Weights of a small transformer language model: 11 layers, 3 heads of 64.
MLP neurons of a small language model. Each row is named by its layer, matrix (up: input weights) and neuron, and shows model dimensions 0-127. Each number is 500 + 50 x the weight over its row's rms, rounded and kept within 0 to 999. Numbers have three digits each.
Before each neuron's rows, "fires after" lists the tokens most often just before its 100 highest values on Wikipedia text that the model never trained on.

fires after: "it", "ot", "on", "ic", "oc", "c"
L3.up284:440507524421466497453474506501581521571582424459488454523558429525565502624585413506515556471488505502510529467465481564504470490491501456513481572507508473476476518437582496509544499486484463470511640546516495547531568513551589491464532557653471468528528628514558551504488477526448438564415496603482490493449534470462466529550471480451417539554583582500495387506472456458435523566411

fires after: " in", " of", " on", " by"
L3.up707:446505448590504491572572461439421475542521488550477537508496478462539527538414475501495540475545433466543493567435450558561525555481526440421466498595551402433459543480476468478424528537502529407457560510410445530498477515375507552441499496481570615516530503440500520510475533496505496487497509525530498527527413402558561520404505443564443432521506511491513447519596439574496526567489

fires after: "ro", "ou", " e", "u", "as", " E"
L3.up182:495589569429518437551562514483517510540536522451507499425482497598468429553548426534560584549525531495532445579433424488520546497473480547568567478577450518468404452447589458485619467430429535642470512457516397432528584439561497500475521454497479543437432506487528552491418500559500582531456441566537484563505421471467506402467584536561538517451502458539501428469510503442532492558527

fires after: "en", "n", "nd", "im", "l", " d"
L7.up573:499515509405526396496494498450517459447538560410559402561524494568451529520513631558409450499484477417542539480473451471534522568465559495454429505489480571516515471579458488511526489471492528455507472487524501486484528500491532539507501538493423494483471469466438565540593513560535545538551463520457578425518565459492504629549517406501538442364521506443490528506438464492441530420451

fires after: "o", "a", "u"
L8.up572:544425457554516456512417511519480544547509492474627446498512521443522645543570431527419456384444470474522566477515493569536519476536560480393449367422432516557440497491509527524474463552409512459546483505534561377537453502494459487486505559472452486537539477454462447573500506481501544491515568469552549530515346447485581484523550493495498444505542533494474482478403508439486526640510

fires after: " a", " A", "art", " pro"
L2.up414:564495463444467337543572501549395524494450522553566526473559513474551500474508462532426511555474468504514388501397629547529565517471456477616460448554548532558482478478577523530465411506556607472480501480516540533547600581521574508536504567480476494514459582458448483461503448511549468527401489496422517481522523543495503433466486455545500530585520533490453483475532492496507405446441

fires after: "o", "h", "s", " s", "t", "er"
L7.up444:425585486474501502453560518495557513550519487611428494488480470514508563554463450463549425472512500573486607511459523436506603478469471540482498505431411545448488525517602456541481576540493344474464483496494439495509459550544536512521473460470440439396476500561409495581533485542552502526441442472455439511585511466515483483499596498592486533536460628560457477484554483560536513426464

fires after: "i", "h", " H", "a", " G", "u"
L3.up80:512472492399470483504481503556504420546571464589465450526496437597550569554466636484480498511581575500463487423562524449452441495491520534514456486482545549498478507526547451519480517462519503486485464475558486513397563480462513437555511514618587504426493485566432518485413470550518491548548572510493454452564475473502491520543595436424516506559525447539579457485502607487409461522429

fires after: " I", " A", "on", " C", " M", " U"
L7.up240:564520569547436435478507351528568593498462432472492546447390467508474477497551522537516465538526463542593487565541532554481489523517549560507396543498562447585489542532514396577514538552547459520584504536489430501525426462527514445550509368462458528518472492559510479471472471547486339504429523485429502522440544452515449507480447572471499408437572460441478440529526543541518467493484

fires after: "\n\n", " p", " C", " P", " c", "and"
L2.up718:552489549417622516393538413443397455478525531516564500478557490524486496458544557525526513562485509511556521506542546492530478516482421525558498538499461493432514483449445564530544498497464579610552502578404546484537402460484520469497465581459540503504440574579449475449527550475481495532507468410508418518510480538461498541517575482530531456446561491599555607576560472391504395482536

fires after: "ow", "or", "n", "er", "us", "re"
L8.up412:445483560636482465506487511504532576467519580435433380489583508551563466513508414590459454486400476536517538453436574556519463496489459460584504429531459520571521497507487428519508548506425509525503555532468512547517553439494519554548553506490526539508474521442510488576559514587543457437507375453479540517504553484473441406576493455452468513513542446460502498554464435533378512437540

fires after: " c", " C", "c", " A", "ent", " O"
L3.up215:493478380473474463428447446453464633553479421403592502460516520541462422460494519597518531561515560500437452560528520433450505566452503491586494513435502538525406550526495439525556508544494507532569489513513524539427511401585511491469454397469477505534593420538427525462501530463542505493481584485436480434494562394502427551446497484551495492513597486543489579517538409587535444538580

fires after: " d", "t", "d", "y", "x"
L7.up450:540509522455541505401456541529495526415488428419492464472519483442476445488574619473657458515471565550576536469395531510560568545476474398508479561547479526481606432542541533506540596491524545499479498487572581531493513444455533476528456469455433415521567532474456486546590455446494571575564536522504498447557397423521488512492416496531435499551463515546499488508567496536488500517545

fires after: "at", "ation", "ent", "i", "ist", "20"
L8.up50:477575413581445528419516493483527408474534459531486572486460458519538516470485484573486513494432564486540487391549482488559449454552497489576485552514466479426480505452535483485532478467429406525566477568584570500492488516510427498492547490565492516430513474600534558534485463481556479535484490515489611479522446543463475373481558558653571441469577631484502480465538365557471565458529

fires after: " re", " s", "ur", " S", "s", " al"
L8.up670:481472473549514445393527571488455546482595536513382432451430544462450521561472409495373557444410521515523525570497488422508427545541525535484488490599519478516438418501455486422534476503479554552530532485503495504489517548489423444488577521550601491459519446492445483531564561514553532482523391508458536602546504451573459544431523480484588550548564483532527529534435464535494410558556

fires after: "le", " de", "e", "m", " E"
L3.up443:513507559463462540524597528482502494410436499423561520485438481498503462565510508468465503547484509468470422478502423407457534551464499524440425569402522375515492602459503500507540424518443495495523574551491387607510465508582507514479559554458514567458521494372563504531456506526472469525516511459493552497466458460464478496486591424507526593503544528508428470525514499464536635496544

fires after: " T", " st", " s", " St", "at", "t"
L7.up435:585553583423495489437552597496494505495505443564546482439536510401495617495505577576470502495526443457462511555474486485487509534530481510468553529462445537523506427539513389511434575470604494456523380451508521432452420556486474522628362455498484546400461501462533526531461573444503504496582491405494486597545527482544530577523524465539480523508523497526459439490486471603513560576539

fires after: " re", " I", " a", " A", "ore"
L7.up640:605541508467452527501456459515487564519521551496492497550448467486538417468547522509525492560471456473483435534452491570492506490446453570499529496521574547536586475557517583578573551503578561496410520544528569482546459520472500506391560451589510459495566544527506496418445328562525393547514463515522506537538556518400580383591451523557486440505566497511457508463500554427502520570480

fires after: " p", " t", "c", " T", "ist", "h"
L3.up701:514505604479464492530532571452480520444500522464570462436524474513445494450513465457586482400342466446507527510466521563421599506532507457579477444399505470519469539468478472412461505489509471542532542536483522493572504436524541523554462487454466606495596451495572500562512537579462552512564478493431473593487534515499491572436417520423513571565535418617467523541475416507476498491561

fires after: "ar", "c", "ist", " f", "h"
L2.up432:500545481414449488511632626440516540440439521487484468529580508482552479446469427510546450474584357441520535423481442608645457423525529458530567380435522513505430520482589495547436462471568580484535533464458526483500494561484521476458455437543478535454542549526523438532537491513481528501532532484501534559560538450524468496482543495433485591544590480536459416515491494607467474495440

fires after: " ", ".", "res", ",", " n", "u"
L2.up80:446487541475510487542454519573475535545477542600536519527481393452564612493495542562401468551471511440571535557433414506560529478568487447551389593475481474475456639413586499543468545514477450474509521506595492514484407480445483442483500552453522466486441507603466491489445512437529421579521519472543461468474510559466517545554491435525490425571608476478486404508504512432449602545483

fires after: " h", "p", "h", " m", "le", " ch"
L3.up4:615484466484430422541503524412451425517466555515492494478517538553447534465451556563525549477453531429620437500544428494590458541442489575486550512551415454392582420578471473378414461537533535489528572429451438521499523457531479452468523493526578520390502439491655469461565521517625547509508468487469488515581480504576499508473546477580449467424478478496509518424500524435455559525518

fires after: " the", " The", " f", " a"
L3.up378:524539507476480541475603427460480484490393530486471466469490447446530530553508551578482486498545566425570523480526461459500455469390443494482425618513444443593517481493439530560500537512533450552513513391489441487513642533481493486518447489516544403538535493465429491580427461484497465498437560545464515548449464638515478374491493466484502515513548483553478441577504601509459488493506

fires after: "f", "ain", " ", "0", " in"
L7.up358:501635419489450482442483459494497497545488429434513556488515437630424515542557518501489602527464484473566552501561452427597512529486535519492465483541488438522513490477499518476509510511507603510579512465488396516553587588417518546457600510555638558413472470474456486508519420501462506492455522644395461530529444496512479459578479511534510508476471444487518537358520527499528508506520

fires after: " ", "0", " U", " E", "ou", "ro"
L3.up539:487474534523582486578371530489604486523523507434462498464415429602559521592513444528493502502519443592523498473516415503589464552524556544404514593414440479470417496549476470422481532447521517538513511511571504434500496504488476592498491476431537527444464546539551530565525410484467396499493540504488450514534430517559487604452501480455481447552536556492602405554467448499544565592521

fires after: " R", "er", " re", "ur", "id", " D"
L3.up503:377539487451483425371481509457518587422530457532443569527453517456501525485568571519499452476489539474471502557492595530464534484512539538497528496541435523647441515433591525409532465471513533459492534506485499444448463474453496392450473470497531510424610564500560571568458466594437545430567474545528475451428536535450486588473475422575546655538485511472439438502515396494455486517530

fires after: "20", " ", "0"
L2.up291:406554565422595451522532539454576508499521515475541493508530423539522524524451474483529554525557522544516478568399383436532507494446536541517547445456476527425524501427486573437499506573495508622463526515456387460478572470516472437485458463476578468445468537475490465546603500505458539533465595389524513470491419431506489562518511507480446482530497517455564582469573515429515421440648

fires after: "el", "t", " on", "al", "ter", "e"
L3.up223:460427504530542513501522418509479445580567491535516519362463443547558527507541478584491497521519460521498420467395475534520577504597442558467444441427481537522517565461560563503522527459548495558564418545490489466536523459531511515556504370570409494426463564553579345491461462478492491511487522493532473473398479476527357598523487627459411461542500486538455468482574478478402574474565

fires after: "it", "ing", "ap", "at", "ong"
L7.up694:573438523554451556469544469516565526481451537500557501421610430546396551508485422488486496496498456568439529413476541427529482532571400476506405499450444483396519502447540489480538520517506515603488467504542531478534497565463576467504524464448464554518626466477483425499501383474465576538488487492611508451479389545572529520558535469502418485544530531476415525401499539628423446490439

fires after: "s", " S", ".", " s", "S"
L7.up74:482456470417476468521504526509431582564508542506548436463520508404505500440435410552417508458470518483498557508485507434396525429448569674555495501485488489501446580590440453482456424469478485571564481490485469415457475600491514497499442494488456554503501530497474488539503611452478416496472436527492500514573540495556564442481572527503484570576560431486485588499491500519456529653457

fires after: "b", " o", "u", "/", " (", " s"
L8.up703:460455572493498523449428413517562468530390550572494511462351449522446579506554597436479440494487480449448454502495626418518488587465479610593468481518520514429507468449567555482508571473492496609402446570527368487496533497578462447480448476546488521564442500515442528489499502439432516530552507481505447516560527459465571462486557555543476433519511506596454554470590534453507495489471

fires after: "i", "ou", " th", "h", "w", " w"
L3.up64:526437478578490498553596498479398530538521536422509492495472443612539515491534520408547550556493493489491515516564533544639457539559480473541548450468495566429525425448463518413536583561535526546480498568435418545579479499486520548574526497536552505501573476468481420591484507484497452507578500532478390453477461517450597472477500540555441487595532486516532552466490405421526491486490

fires after: "-", " ", " (", " \"", " the"
L3.up193:452411539527490492551466466615541436506433527561465528443531454409447452478545486501506521423456541401531454484475563448506539553527386501522526411562555478437429497568457533379558479499387484469483541570570513489550478501478420441535544474560548479395581500442505557545544515439529525504460495491555518538528544501560458488481432466531472513518544512492573532567536390546441599498517

fires after: "k", "y", "es", " K", "j", "a"
L3.up127:553529534459432479595488471455466535513503487542487399475486565548529578458512504461587528519483564506457423503465475450574506503519580369545559528487439507529495559552519551524429540579438543508431415456447452491460402505432487583486537511527501539474538478514466519511539417485393504442434473565590483531432524535432459462536536557527478543556471531406522468511586558554486503546492

fires after: "en", "n", "end", "ent", "an", "at"
L8.up551:545486426425481473477477448535491450481466497480489458514552393516530502509571533552523500488490563482497399502557424476518498556447498466486518508408530583459496475471454552488594479439490469497483468529627487469383498482565427539457578481455532538529471518485411495509581466524536525559475557474527510465457581566330580460513447512570467448436581512417492527473571518561488482505491

fires after: "l", "k", "un", ",", "p"
L7.up636:509472609403659419401555450568499486435500493498501466512514485573475434522529493611452485474479574482520545493616414488483501487483499469550550524501387552519553460513515509585490565548496493454540521590483476626543444513547488504471556487475493508488503429483553475487458462470502501494408462537534473470323479486493514487508470517566435487473501499515462449498558571444416557482504

fires after: " n", " h", "f", "i", " in"
L2.up766:455443515592495498567456621450461530486599546439533450466475408565578522526552506493592606509510423460545495558439435459503465561463581455516419449529472494531492449513464417501508525534490520480502592514501529520617518549444498504504536475483499466469509442432519467509415504528493610532498515559440497462584499436473540474517423536444467420557484508463464543451458484535470560541509

fires after: "it", "ic", "ation", "ical", "ut"
L3.up759:486492501500536439509569605531490477494508478490395480557492473500481540491478509498442419563524517519504470604500520491587503526597493502494394531542468401465418537439485563489516512488523422464493577466478509534495587434586543489500572520521517468487489477406470543512552365525487462635491558490523433412540608522433445517507585443503508485560566573554583421495493518597407478453500

fires after: " St", " ", "and", "k"
L3.up465:526573458543582441470423450516496467499545501434558466450550320516607494523498479505559369523540451495505503539541529489469462446597554473370487488480543460461532515420478541403443559526469529521498411587584572487504515522406435515467494544505545505467529535505482499532562520535493546512534502535477528453442520475458432466454494546556512572412603466421528490507448478528500460560494

fires after: "h", "he", " he", " s", "ou", " e"
L3.up304:500556533463452409540594520458517554505464532476488573489523563544496486539509561468515593573522412447488525492453486461520553486533559501481469534545509478587574409415545408416596536629448438596513518521503492441522429450468454394573490451499409495424568456448417531585584535438500513535485498535449464436442435519537544427433494522508501548521479448531401492527526521472492516510493

fires after: "t", "e", "re", "an", "l", "g"
L8.up656:459428454531498545408494442515559480454534556514421620543469539516551520482514525616477548525445485548505484403535508425521506496522458491415460552450441528516543519519533561477542519457517472479458521521482543501500529479443532487503492389414530512427481487485592481517546468498541506512536540547534562563562617479419516545438619463563449547579467491609423440590600462511456571471464

fires after: "r", " S", "S", "er", " s"
L8.up397:538465445432578590508414522464556496435549481501488581438435444397462495588532528513460479479484447556555557464467557465541514527425511617443516489477503477450456427515567494545400527499515452472537553548432554475458484467444530571454451550420569491405504581453496508442611554450453459480474464503621454500462542501625524522388535446462543456540543506421512543462553483551500478495401

fires after: "or", "in", "o", "el", "an"
L7.up167:533549549460529500449490471436535519489567553516478432537409582413390540470588462468437511451379418487585530435586491496534451481469585453489455422547616440566490657530638546505515458496462494460554515420499437502435575488463534467503521518506484503565522481520555491461528552528432480474461461499504505532521483409508474509556495421467485503483472462396520505525470456500501550513538

fires after: " wh", " he", "o", "av", "h"
L2.up525:457618486478482539470589481434493453492602504485513464493497453498484523471531429490518576486494587491571495638410494504437510479569539542446429586508405467561569514542428527487542428541477380491516455491557393508476396564549520381533454504566449449525403477395474544500527478454402480564513472562509532510508454499516578530530471434559448546526505519511472420549467549495488504539373

fires after: "en", "o", "e", "re", "le", "3"
L7.up710:448527425406445518493478482533532587594540491481471547588474436476512499483535489541433522419554534414496463435412592503582585502494537515459495542553562407428533484467529623537490437495497433493450505551472412507524496608471402518460515460461556456538523426477469546553509525524520599573440535528495515475540444558531566461490538494522433450536534429489465523467576544526473460406456

fires after: "l", " pl", "if", "e", "st", "o"
L7.up291:554499457447535563486597453508622528504551392519497547534518513577459453501533453537574481465446497555495541561487553521540485496456568494475494451560352425444635465457510493520463407525591537526471480533500515474603529602477410519516548514404489611537505522458485536522382501433555528500467493624492552510487510589541488570498513538535554532484525530474507549496460459463533466392488

fires after: " (", "-", " ", "n", "b", " on"
L2.up266:404521464478523435435516424533547504456547495541548533528445506470453474529537521527469434534417401497469479524504539524552531570450485673427487559559488476466572531511529561481525552567527518370477571432526501498606503518466489580449528392501532472458536530481410424536486537426468460474451548565583432480504556524537522573455452471452546418527602568453500506510415481537445462546558

fires after: "ot", "iv", "ov", "s", "ar", "o"
L7.up509:533518524510534609479539530448461593500601523509472512477499482434563484508442477509538525498485527436482579449487458488470490560467471391578546510493560457497417569441538500494523442469415354528480533502444535533453478529406488522451493497442474495403567451595501519482516491562523621462497419407509533561542450513462502447485499449508380408532576547531466467549536527524514505436507

fires after: " and", " ", "-", ",", " at", "ro"
L3.up584:505500454467511413483431467560510471532526513538483502388448436465487509557506533486549410530457400461483471552521490502495511535623524550513461524597441472509500511373506526551583585485472486485511579519550544454590490525449482515571466473457478485440600555521475610526608532491481516469503595544535484505476601561590453577517483460507576587560582470530546427500503490535438454548517

fires after: " in", " ", "t", " In", "c", "2"
L8.up673:472476513463496493457439500596506545497513545491519500540475566549484463532524413464524560487467506482526501402533534458532522551622445559481486486451461474498466521542451520484484520511538516460510538476417498448345579561491574504497362544515547492477589567575532533447487435499472546496445566575565557427522471468600384480391469484516496513596504459583502505527522470452499479552558

fires after: " f", " of", " in", "f", " w", "t"
L7.up568:493569445485496412474557508424450438454418491532451576531491570554451542489512498539483483533440477552580545572376554517543516598508551394474559509459541480578503472587482485425571550552500569502545472442430439512480506459517469476491572465524411580532496468461518575482476481585588518524543450534435422473500613489453509570431533489516435442535499413476399522558482427464509463453581

fires after: "ct", "at", "ag", "it", "ay"
L7.up379:569432451528426438467556584517526446599468445466473449457453494487428485558464452544523557472519478590422564527412468477488512497486448507539424578550536433544613528498601483454582509466610507584520513486580473506508446560452520454467480438388435544488501467461481544426422562596568501486462405434514459499490487499543581475423554467448478499486596525479465418469430484488502547487466

fires after: "an", "en", " d", "b", "l", "um"
L7.up314:549476573406567542513603470440449515546546560521460462525510435583521425438438502493506497403467555542446487543449511554511459433492459528552512409478440538598434482498528509593468545463480505524470518498547528433411465465462421563534517498501519506515556506417463524480477476504491576566380534480600547529535567488526536472479542301446523517508510446534458498474476505504466525494517

fires after: "ap", "o", "r", "se", "at"
L2.up421:470484528411465430512529503549535426554450553475510486543507599533471426536434588454489531548557529510508450540464417507549553501530468555403559486532534540523470503421538622503466507487510439517494495495405526483506489534408459498536448553531448463417588515520448606495280545510481513514500535518462524459567483537503481496461497537475555536396536552564438540494512531397493515504471

fires after: " ", " (", " A"
L7.up619:497445462504563489516452492583530521449494566418619473509483416533594502469574463571484506545498563522584519515522503507422500568536543578392479559551604462455476501455466566558509547481567537413524541482560518574481496531496528476478524557405524420422512568600519498501464503419453462454447591535533445526436479533552572515533479460553462515528526497408502471504546431521425498525462

fires after: " l", "l", " ch"
L8.up443:616483440538547510437500460531439514495542462475489429557593490553448566553478466485486504461548539513494510472576455536578529514578517402549551401479444559548448448477473434516534471490572535491509469561556527466462416524477579469515477495372624531564504472484454531452545432585505546483465512422550468602428555503465423431549567486558513661443567439537462534460497520477412585495500

fires after: "i", "ou", " a", "u", "im", "j"
L3.up626:445499494448510495501466405475573518482516526507480542415484549646449498429389517540556490457530640557485512510434451507528526528536494484464515521481490445481492513575465535502503513556443464487470513476449530458425557476500472378602439443518526464444472491605427541508449471478471556528622559469500505547524582489492506443534533478499432437411529519505517471554581551497497454532553

fires after: "c", " the", " c", "s", "oc", "o"
L7.up539:438460408511551590566551497500552493466503435555605502413429406519532540564593490537378508481455520585628569428545578475514554479538516491539424486482514494480479508468500454468493504485469493527583608437482666482458537570428495527462516487457491548518547493608509503447497466550459449495454455479434509557486502492533458549524591565456484492521564538532490515474501488556530463414489

fires after: "r", "b", "ig", "a", "an"
L7.up767:543557518554584429489524420513538500463542554557474505578504390492421557435510437456504487570472430481573491484510509511588506593440449444487458578467474573388434414517501456496546512525552506511569568477505488509452513467509475529502601418471505447413425455526462471501505492523446575418535491492449502434414524492563436411614535507505556498486502488373542537521542520498511534509613

fires after: "er", "re", "et", " G", "art"
L3.up547:502516465504549471628433542558534531404523507456500454538506443438505456559530435536455493426536420466474485628479548545473540446537528483530539491512543517460596625523455499470452520548491476471490502459544524486385501439541512478506574582436479428542434494520480513540431524562537531575435501423499418456502518444465493437555513366537515585452485469416536483439429572574375547438463

fires after: "r", "f", " b", "b", " B", "p"
L3.up19:524541455459570557508500458509569528493505549566513471561546415529523445492491504492548629439498516401444497505553461547548424448503521491602540433496525559483482499475468488408501569538526516558513554517499429540651488519502443538510495519422424472579470450559451528576452546514474586499494464508497474496486475504466453428429587514616527441484516504459506390582438525568561562493510

fires after: " ch", "p", "em", "e", "am", "|---|---"
L7.up565:538551392479366452531483506439439447560475475478536402540507528638437419575514487542429528527489590466549598491485462544437501467543548506473543551548438519437513473563465538624474484518498498562557528516486466482466441557448453481474492519462437520519465510541504483458552532532575430452464562494437578479470494548486474501409460372499508548498549490445479431439525539488518609513423

fires after: "ig", "r", "us", "b", " (", " s"
L2.up341:472459516531451542429562542427521553556461496543538437448501446526475523527610459485523473437435518537507521538502480481565584543513469556541512443425437474504423530538534512533411486416482399455441447516606455524497487459461465456535460534510433523494468559493471345581562529457429539552491558462540425467448493503510512447503508528467517465543561404491524474479544440432538483495479

fires after: " p", " C", " st", " St", " D", " t"
L2.up135:469456485444601579441436584556452519434505468474610399517424521518557490465453570508546474441434456512507510473479483441561493467424419511518487472487522620513498540541530463575488609528408429557451504514459516550538517492533487525514440499515447441385426534481407633477535542567481487500461519504418537506516531444464537555499532530558510490475484490464527495568511531377545447474466

fires after: "o", "f", "w", " S", "ff", " f"
L7.up506:526501511540452477372617467576446476495472497570534479520501548477446589366547518487529401523431566552417542520532543534499523568471433530520523535544522465500587466463474521513530432502493589548475547482464506491545504482591447489495477530537440555428516458473563599531549551558432515484483467478485517472501545418466481618470567547492489437536511513470512529464507472523499496528456

fires after: "l", " B", " st", "st", "et", " b"
L3.up61:506472487488520566534573455530587550486539438482477453570478496549497467565546511509529494467497375600539506494476499398447496436535532521471498579514452520509493591408459504548470534446498430515435445536492529463473410462519401544499509511580539508509504595448541613612484475556488564458592537558446516492427489587459405506603579423501412460402493507373580525495467485525525580474467

fires after: "ic", "ist", " J", "r", " H", " "
L3.up704:447465482558606539582519530507531527524420494561452560518474465520517483470410386538458442587474582475537467597573517554422561446486515442467406465492499571562342471540506492415494516533498438564547502450524495581503495523408556528455441466599538436478473524564474525499502429482562503471416490459517458458503494591529566498475474537463531522549525496499614553587485496523481425486401

fires after: " of", "oc", "i", "ic", "t", " A"
L3.up53:534467495508575425474532609486499544565438480545446448475498521407458480537457606489454526610422607452478509482555505540513490553391515498598475524495513478508509527474463494502486487554471553519535491456484435541495561470479590544459529490587465597468446539415523525461453403579587491555434602487564468441465538535442457591515565502430446441575599540511484384464471436537476531508461

fires after: "r", " S", "ec", "ol"
L2.up530:513537464503518555485590554426466584476489506506514525492513480473494523439476513509596502494400512460445456462525549478550536475498528408508504493455501490464571493496475487549485486475513548465515526525401516468499526449340510662343509475516479493468600523515409499546609436494453439528495617409577474558571493532453517416477514472521598381545499475490366478515532476570532452484529

fires after: " E", " D", "ur", " R", "ol"
L3.up396:495521505422482436533525567472525503478527506464498544558568499568498417478555505509521436434569545433488499543507537624416497453475469583448615611560460484546580478432457569417501548536453499465441534483464480474545498492524545488486396487509551444516485574464468535456490416487551537506538644542496515558483447471459469458457563462556494495541518451424407474485514501460502554586494

fires after: "en", "n", "o", "e", "ist", "ar"
L7.up579:480619472452503507523465506551503486451483459425567502482465490549483553471495515538539540539503501506521612544513451444481492547498529518415483489491511500425466581467503583512559421492486473512467516478518428475516471456574519594398496385501484402455426500438462515592479479519562531577395542517557427479465558500508563528377416524490570505467586510496487514498501472578558476463553

fires after: "\n", ")\n", "oc", " ", "le", "r"
L7.up510:492482568652534482496482554514525519545533585426600495502590467513555486477475474527430488466476491483522471518479536488542565538462464649452569459524499526473449491440534567501522524486620484525558502385431455583375518611463471481470487569555545529449430565493432465531531497583518512500476537552554599434506492485550454471429494499543480495518521348553508563517430530455390419513411

fires after: "00", "en", " m", "^", "um", "10"
L7.up669:517535538467571554464519487473454529474453568533518502488428442422502523490567564582497565487481560482442499471549473474478548457419610601489427434571455594454634518464469426418408415498456473493583527470499521513465607416488546560484457557553483466480485482450576414478531551442496497518452574594468413552472536534519641493431510545551466424488543470498460478632477498486513551512550

fires after: " ", "ol", "5", "0", "4", " y"
L8.up434:492544587518543527515476485442572536430561545453523526425370473479530483530521521501499532637409435458600586562437401484496482440496584488449499489476611522454397460541415581513483535556493492478564501541559455497546495432442545536446521613509529434497568522509537524468598511483471515494465485513538508507312550548527497456465468496550464508500475555485454502586523484457448474513468

fires after: "em", "m", "im", "%", "c", "t"
L7.up427:384393471521505466452443522452455503468518483524401523538478466545485448530481516446513513566364521471495475405445518565521466568550466443466454383465418530456508476544480503479563563553470399467534536403509479576500451466449508552505480507518468467475563558619573503542445451533577507498502553504438522434461536442533431438499532474468496443404523577584479530484555502440572594520578

fires after: " M", "l", "b", "r"
L2.up595:562500521461523580612477506477547490366423464499444510533483415465519540500454484454527527513466467469433433535557413420517592561475484536490493441535498502510482509521502527440541533485420520461527579433544478511565415434485454564485489510573426421486375469411505454494433459535444514460484479502485486564518435551443470521440637525434476500544558537427544496535449500518482427509393

fires after: "c", "ent", "ec", "t", "6", "er"
L8.up293:424611511532514449465504622444389455512447572378547414543501482443522423475513550547521467503507405470568501472526501502489543437523478574556495563421527524437503517471472425386504484546459510489454562492481539530421641602489526568437515584547549426500577515498507499555525443459473508459571471512558476424512491434489499499468473433543453426531561432529409552506510477454482506464507

fires after: "u", "r", " Mar", " M", "0", "20"
L8.up450:531430471455473455447537518444576579482426574490518414453460530475495534530531508586449523416433558509463447432463435620436454428458437466483497489451503595397478497446455507456503489502592431622521660451565409543481520467470505498470494456474506474415461477508475535548505513501528494486557584510547529553475438507552527539381414524455526509560559546536490522427521451520562483459525

fires after: " his", " a", " f", " p"
L2.up213:485559471457479469542547551553520427450498499548530497551427516472525536536399589476476585553574527513460552505439424515515460544471382526478450535480536487487447538550563491516426470428554495479485502494488505440604554459540478568561453496415538513474476577483447459534473467524523525472475522480486478546358382502593530525491491518475530385524507461519429484512430566539473518576521

fires after: "-", " D", " O", " E", " S", "/"
L2.up760:484489485418511401472464485588569550523592465518449446387507583521520456473544447515511450445413539515496485593456515524552592490548495539505494555505534453500537578494457544490555549523458578539388437438517473553544511493509497590534424444451497568432561504570355418528480412480504470483525526557496478552473514449517482597395614453555445595474527476488422468595531451463530488459505